{
  "norm_place": "pre",
  "bias": "none",
  "tie_embeddings": false,
  "init_std_qkv": 0.0239,
  "optimizer": "muon",
  "warmup_steps": 0,
  "train_tokens": 765700000
}
MLP neurons of a small language model. Each row is named by its layer, matrix (up: input weights) and neuron, and shows model dimensions 80-207. Each number is 50 + 10 x the weight over its row's rms, rounded and kept within 0 to 99.
Before each neuron's rows, "fires in" lists the words (lower case) most often at its 100 highest values on Wikipedia text that the model never trained on.

fires in: "1", "award", "0", "2", "3", "prize"
L2.up50:49 53 44 46 50 49 54 54 55 48 52 38 55 69 46 49 71 62 43 30 46 47 46 54 49 46 62 66 55 63 44 60 48 59 48 32 28 48 69 51 36 30 57 48 57 52 40 56 45 53 71 54 61 72 48 48 38 59 67 37 42 66 49 54 53 43 56 46 54 40 51 63 51 59 56 69 48 60 34 42 34 48 51 54 54 51 49 46 68 69 59 44 28 43 37 41 62 22 50 46 67 56 59 32 34 49 51 53 56 42 52 31 54 47 61 51 56 34 57 52 49 42 46 62 41 54 55 59

fires in: "england", "eng", "ksa", "jersey", "ger", "gbr"
L2.up1161:58 50 45 54 53 51 63 40 48 56 50 53 57 59 49 55 48 63 43 39 37 40 58 64 24 42 39 59 49 59 65 58 49 16 56 38 48 44 40 69 57 37 69 37 39 42 32 56 61 46 42 51 47 76 54 77 57 49 38 68 56 40 34 44 53 39 41 41 61 62 54 46 34 59 36 52 54 57 28 41 39 47 49 46 46 39 47 47 44 57 50 55 52 56 47 62 58 46 55 40 58 47 50 35 46 46 50 54 37 44 59 46 82 44 38 30 57 47 47 53 34 55 50 45 53 40 57 42

fires in: "best", "000", "platinum", "forbes", "grossing", "golden"
L2.up446:50 51 39 44 49 43 55 38 48 43 53 52 51 40 38 59 62 60 45 43 43 51 40 41 61 56 42 55 52 32 49 45 50 33 26 46 47 40 35 40 41 49 48 42 48 60 67 38 64 51 52 53 64 51 56 52 50 45 54 39 48 49 53 64 43 50 42 42 43 50 69 35 29 39 53 53 58 46 63 35 39 49 37 57 42 76 68 54 53 54 58 41 58 48 66 53 65 43 50 52 67 64 41 53 34 53 50 42 44 44 38 45 50 42 57 35 71 35 42 39 38 57 38 45 56 47 56 49

fires in: "these", "other", "further", "addition", "such"
L2.up1166:46 28 34 32 67 49 61 47 57 37 31 61 54 54 40 65 46 50 42 61 51 59 63 48 40 61 47 46 59 56 47 47 51 54 51 50 42 74 47 57 48 42 54 57 69 41 72 58 37 66 33 62 53 37 41 55 39 66 48 49 64 36 52 45 46 61 54 37 59 44 50 60 59 59 51 52 45 55 63 37 58 30 41 53 32 43 62 55 44 56 44 58 52 54 41 55 53 65 60 52 47 59 57 27 48 56 60 37 65 54 46 34 47 61 22 53 47 78 55 50 40 47 40 57 47 54 44 65

fires in: "mother", "blood", "heart", "love", "brain", "hand"
L2.up1499:56 34 65 57 58 41 48 54 41 43 49 46 51 56 40 46 52 43 65 40 57 45 36 39 57 62 63 57 42 54 48 56 62 51 50 53 59 59 56 64 44 39 54 51 66 38 57 61 50 68 55 50 31 37 45 55 38 46 52 39 51 38 60 44 72 46 34 53 40 59 40 55 42 47 55 50 62 57 43 54 51 38 42 60 32 58 59 51 40 41 32 49 66 61 53 55 57 52 55 62 52 47 57 63 31 47 63 60 51 60 64 56 50 50 27 49 48 19 51 48 45 56 47 56 76 21 45 35

fires in: "20", "25", "completed", "27", "4", "24"
L2.up334:40 49 40 62 56 50 57 53 71 46 56 51 52 53 49 42 62 47 70 56 47 45 50 57 55 42 37 50 53 56 42 54 66 42 63 60 63 35 55 42 54 53 62 50 38 47 55 49 37 69 42 61 36 61 50 34 44 57 63 63 74 53 45 36 51 60 38 60 43 55 50 45 40 62 55 12 48 33 50 48 52 59 56 46 54 50 36 58 40 57 42 72 63 59 39 54 56 53 42 37 22 47 38 68 42 37 58 48 56 41 69 35 42 67 55 68 49 61 46 41 53 46 59 55 55 53 48 62

fires in: "two", "of", "all", "august", "both", "and"
L11.up25:46 43 48 58 52 58 74 54 54 58 50 49 57 82 42 37 63 54 27 69 55 49 50 45 55 46 58 49 52 49 62 43 56 40 31 53 51 51 54 52 48 62 58 48 53 46 49 40 44 34 50 51 56 56 56 64 51 46 67 37 54 52 44 53 40 57 59 43 48 57 39 42 37 71 59 54 45 51 35 60 47 38 54 36 53 40 51 42 50 59 56 50 62 54 41 31 50 60 64 46 38 51 53 22 60 47 32 54 53 50 53 31 42 59 52 53 48 46 44 51 65 46 64 60 57 61 46 29

fires in: "game", "for", "all", "term", "scored"
L11.up725:50 44 49 33 53 58 53 61 49 62 67 47 54 57 71 53 51 45 38 40 57 40 52 46 35 33 45 54 43 67 43 61 55 30 41 48 48 55 33 57 61 33 44 56 47 34 46 23 56 44 46 48 67 58 53 68 54 60 46 56 54 36 47 37 40 48 59 50 59 31 51 76 52 54 57 42 41 51 49 56 50 52 38 43 63 47 62 57 43 46 56 63 31 41 46 50 42 53 63 57 33 49 62 52 60 57 60 68 57 67 37 49 64 71 46 51 48 66 63 53 65 47 57 59 51 55 47 57

fires in: "awards", "reception", "certifications", "statistics", "lists"
L2.up406:36 51 45 62 46 50 48 54 38 40 58 46 57 60 64 64 52 60 41 56 52 35 44 64 55 50 46 41 55 38 59 44 48 68 47 58 61 53 56 59 52 34 53 45 31 39 38 61 61 63 40 55 50 75 48 58 52 56 53 44 53 52 56 43 40 42 50 60 50 54 55 59 46 54 55 54 52 48 35 35 52 45 49 42 73 68 38 37 70 33 59 34 62 42 43 51 67 51 68 55 55 45 38 47 53 61 55 63 30 56 61 41 50 48 57 49 50 46 28 48 33 43 43 47 44 45 66 51

fires in: "production", "development", "creative", "animation", "project", "research"
L7.up741:51 35 45 53 47 58 54 38 57 74 46 61 54 58 43 63 45 26 62 42 41 45 44 57 63 38 57 51 43 54 42 50 56 36 47 58 39 58 38 41 24 50 42 35 36 27 49 50 51 29 47 54 37 52 38 33 39 52 31 56 60 41 40 49 48 64 73 38 51 48 72 62 53 48 66 52 45 73 46 59 59 47 49 45 41 63 63 66 44 55 59 63 35 52 54 25 62 53 28 40 44 46 32 47 45 64 61 50 67 52 50 55 34 50 54 63 52 50 45 42 49 66 39 50 41 60 52 56

fires in: "the", "first", "second", "ever", "career"
L11.up506:63 52 50 62 47 46 55 54 42 36 41 46 29 56 54 51 61 53 68 51 37 44 50 48 32 39 31 51 63 61 61 74 57 53 43 46 40 59 38 49 28 59 46 64 57 55 52 57 66 73 49 62 41 42 50 54 67 50 44 34 62 59 65 57 60 34 46 44 70 35 62 60 40 59 49 41 46 51 41 50 47 34 44 45 52 49 40 60 43 54 46 50 54 59 40 55 37 58 62 40 53 50 66 57 41 43 47 39 57 49 58 43 49 44 47 46 41 65 63 57 37 40 49 58 45 36 42 34

fires in: "and", "or"
L7.up813:45 63 62 57 52 49 57 55 69 57 60 37 54 54 38 75 52 59 41 63 62 41 44 63 36 58 46 53 52 49 47 35 52 45 37 59 64 38 67 54 49 46 37 67 75 29 35 39 49 56 58 52 52 55 54 46 47 59 54 38 35 71 52 48 36 44 52 49 48 48 40 54 47 38 34 75 26 61 50 49 51 51 67 57 42 51 75 53 53 53 44 43 45 48 55 37 63 32 52 61 39 49 57 54 41 54 51 50 21 65 49 66 45 52 49 55 44 58 44 54 81 52 67 52 51 68 53 49

fires in: "1", "contract", "bond", "contracts", "2", "0"
L2.up358:50 60 56 52 55 52 44 58 45 58 52 60 67 62 57 63 74 50 43 44 48 46 51 46 38 40 50 55 30 60 50 44 50 44 56 42 31 50 50 51 59 43 49 52 34 32 48 58 37 65 50 66 45 47 54 37 53 44 50 53 50 41 55 65 64 57 59 49 46 55 25 51 56 47 47 49 38 68 48 38 44 40 49 40 53 47 55 62 50 83 55 53 48 36 39 53 51 57 49 53 40 62 62 69 56 49 50 63 49 55 66 44 49 53 22 63 49 42 53 30 57 50 54 56 58 32 68 50

fires in: "sports", "sport", "boxing", "football", "physics", "soccer"
L2.up426:54 36 49 55 46 54 52 36 55 52 59 51 51 51 34 55 61 56 64 53 53 45 29 52 42 61 57 31 69 63 36 56 57 36 35 29 40 49 53 50 52 46 54 43 51 36 38 48 59 49 52 42 59 45 76 45 47 57 52 63 42 48 46 51 37 51 39 49 57 51 48 74 54 68 37 55 52 29 38 54 50 50 51 58 54 70 64 46 42 60 48 55 41 58 53 52 39 38 63 48 41 51 24 57 67 47 63 65 44 49 49 35 32 49 48 34 52 38 33 65 49 42 34 46 41 55 67 64

fires in: "city", "town", "cities", "village", "municipality", "communities"
L2.up1427:47 52 48 38 61 51 57 46 59 39 60 32 55 52 54 50 43 57 39 54 46 36 49 43 37 44 57 48 58 49 40 57 68 26 42 50 44 47 55 42 37 54 55 57 58 51 41 55 35 46 45 47 52 39 45 33 36 34 72 76 55 43 49 30 37 61 42 48 35 43 53 46 43 58 31 58 59 47 39 49 35 66 52 41 60 56 57 45 41 54 52 42 45 49 62 46 66 53 41 54 53 62 65 58 73 57 50 59 40 46 40 36 40 31 50 39 35 40 62 49 58 53 42 33 50 45 61 46

fires in: "release", "published", "released", "aired", "releases"
L2.up623:45 38 62 47 54 48 42 47 37 43 64 64 67 46 53 64 62 45 57 53 51 37 57 51 56 71 45 43 40 33 60 39 49 40 44 43 43 41 53 48 45 51 42 35 44 71 49 62 55 45 57 56 54 54 39 42 46 58 57 55 50 69 49 50 49 34 47 36 49 42 56 59 43 39 65 48 65 50 45 63 32 39 54 47 57 50 52 49 50 58 44 55 47 55 53 47 62 46 43 56 57 56 55 40 65 47 61 63 38 45 46 51 65 57 53 50 66 51 48 55 38 53 47 49 43 52 36 58

fires in: "public", "personal", "june", "raised", "private", "dea"
L7.up107:53 52 51 49 51 65 46 49 35 61 51 45 51 57 28 43 45 66 61 56 52 45 33 38 44 47 55 61 66 35 54 62 60 53 65 44 41 44 40 54 38 49 46 33 34 70 27 36 50 53 32 54 44 58 50 63 64 47 35 60 49 44 54 32 35 50 39 51 48 60 68 59 50 56 59 52 59 66 46 55 29 43 51 47 49 21 70 31 41 44 42 63 55 42 47 54 55 37 59 41 57 58 45 35 43 34 30 34 51 42 39 53 40 54 60 38 45 65 57 47 34 34 40 51 42 62 43 51

fires in: "song", "version", "tracks", "poem", "track", "songs"
L2.up655:46 31 27 40 36 61 49 42 41 54 63 37 55 49 39 40 44 36 33 61 67 39 63 53 59 69 51 55 38 40 40 40 46 48 52 63 55 62 42 49 54 40 54 48 52 47 53 59 29 57 56 65 30 51 52 45 45 53 63 45 25 63 63 43 54 42 45 64 27 59 53 48 55 40 60 61 79 50 69 63 59 51 43 35 55 40 55 63 52 43 61 52 33 48 51 40 54 41 44 53 43 51 73 52 47 38 59 48 42 50 40 57 40 65 44 64 54 58 44 39 60 61 65 49 65 47 53 52

fires in: "season", "career", "texas", "life", "area"
L11.up313:34 49 56 52 50 54 57 49 52 51 37 42 51 50 45 40 36 40 61 36 42 42 55 64 44 37 23 42 62 51 51 47 43 47 59 37 45 60 35 54 64 57 46 69 50 38 34 56 63 47 43 49 62 47 70 59 26 49 43 52 57 56 48 42 61 67 49 50 51 53 42 38 41 54 34 41 39 50 49 57 36 56 46 46 64 47 76 49 45 42 47 56 56 47 41 41 34 55 56 74 50 40 29 53 47 66 45 48 47 43 77 39 34 53 30 35 54 51 54 48 48 43 47 59 45 38 55 49

fires in: "my", "his", "her", "your", "our", "their"
L2.up1148:60 39 46 45 54 50 59 46 56 39 60 49 70 52 56 42 47 44 34 50 43 52 33 59 40 55 73 47 49 63 43 56 49 35 79 57 66 39 51 55 35 45 63 43 54 48 49 37 55 78 45 46 47 50 32 40 41 56 42 50 70 58 59 40 53 51 39 62 55 71 64 63 54 65 60 49 64 55 38 41 58 49 40 45 46 29 54 59 36 61 50 54 52 60 49 29 52 51 63 59 58 36 41 55 37 41 56 52 37 59 58 52 44 44 42 45 58 52 48 48 54 59 40 63 53 43 56 52

fires in: "his", "their", "my", "her", "your", "our"
L2.up1487:47 35 51 38 47 45 51 52 48 67 66 21 47 64 45 47 54 70 42 32 45 50 45 52 67 50 75 51 60 44 32 60 54 35 56 41 53 42 64 31 38 37 50 55 55 47 42 29 49 63 46 49 44 61 48 46 38 52 50 50 51 50 52 50 53 41 52 46 57 70 44 69 53 62 54 41 58 42 40 29 47 66 48 52 64 34 34 53 59 55 57 53 52 38 51 35 59 55 60 52 49 56 50 48 51 63 58 52 37 49 55 21 39 23 28 53 62 53 41 43 62 37 56 55 50 41 54 57

fires in: "several", "various", "many", "much", "covid", "cold"
L7.up1143:41 45 47 44 50 56 63 74 53 39 47 50 53 53 63 60 46 38 60 50 49 53 34 50 41 46 46 48 42 44 44 59 44 41 39 51 42 44 62 55 43 39 65 62 40 56 28 37 53 59 50 51 61 32 58 52 34 59 43 40 47 56 61 83 54 44 63 43 41 63 45 42 46 54 45 58 19 47 44 52 44 44 44 31 40 37 57 33 58 43 58 57 34 50 55 74 55 42 58 42 49 50 52 53 41 46 35 61 37 47 46 65 37 57 56 40 26 33 59 53 64 28 60 62 43 50 66 62

fires in: "of", "many", "several", "few", "most"
L7.up52:55 52 50 45 53 37 47 62 58 43 37 48 37 51 40 41 41 48 28 48 41 67 38 41 67 65 56 38 50 49 35 40 54 25 53 40 39 40 40 46 45 52 49 72 29 58 30 41 68 43 67 29 32 50 71 50 40 48 45 50 67 63 27 45 70 57 73 22 48 56 62 53 36 48 41 49 43 58 53 60 49 42 56 47 34 53 49 43 48 53 29 54 45 40 51 47 60 57 48 54 59 56 65 70 56 72 56 67 58 49 54 52 60 48 45 50 34 49 52 61 52 40 38 49 50 53 62 60

fires in: "art", "science", "arts", "nba"
L2.up587:44 49 57 58 66 48 33 48 61 58 48 46 43 65 44 37 51 52 39 62 58 47 49 57 54 38 46 45 48 41 54 53 75 32 34 42 33 38 51 25 60 35 54 43 52 55 55 48 67 64 36 45 51 70 37 37 47 58 53 46 60 35 54 68 43 53 39 57 49 53 81 58 41 43 50 47 42 46 48 51 42 71 36 24 53 64 56 51 44 69 59 44 54 32 49 46 34 51 51 53 13 51 56 47 62 52 52 51 52 50 49 60 45 44 63 46 58 54 54 50 28 39 55 46 58 52 34 41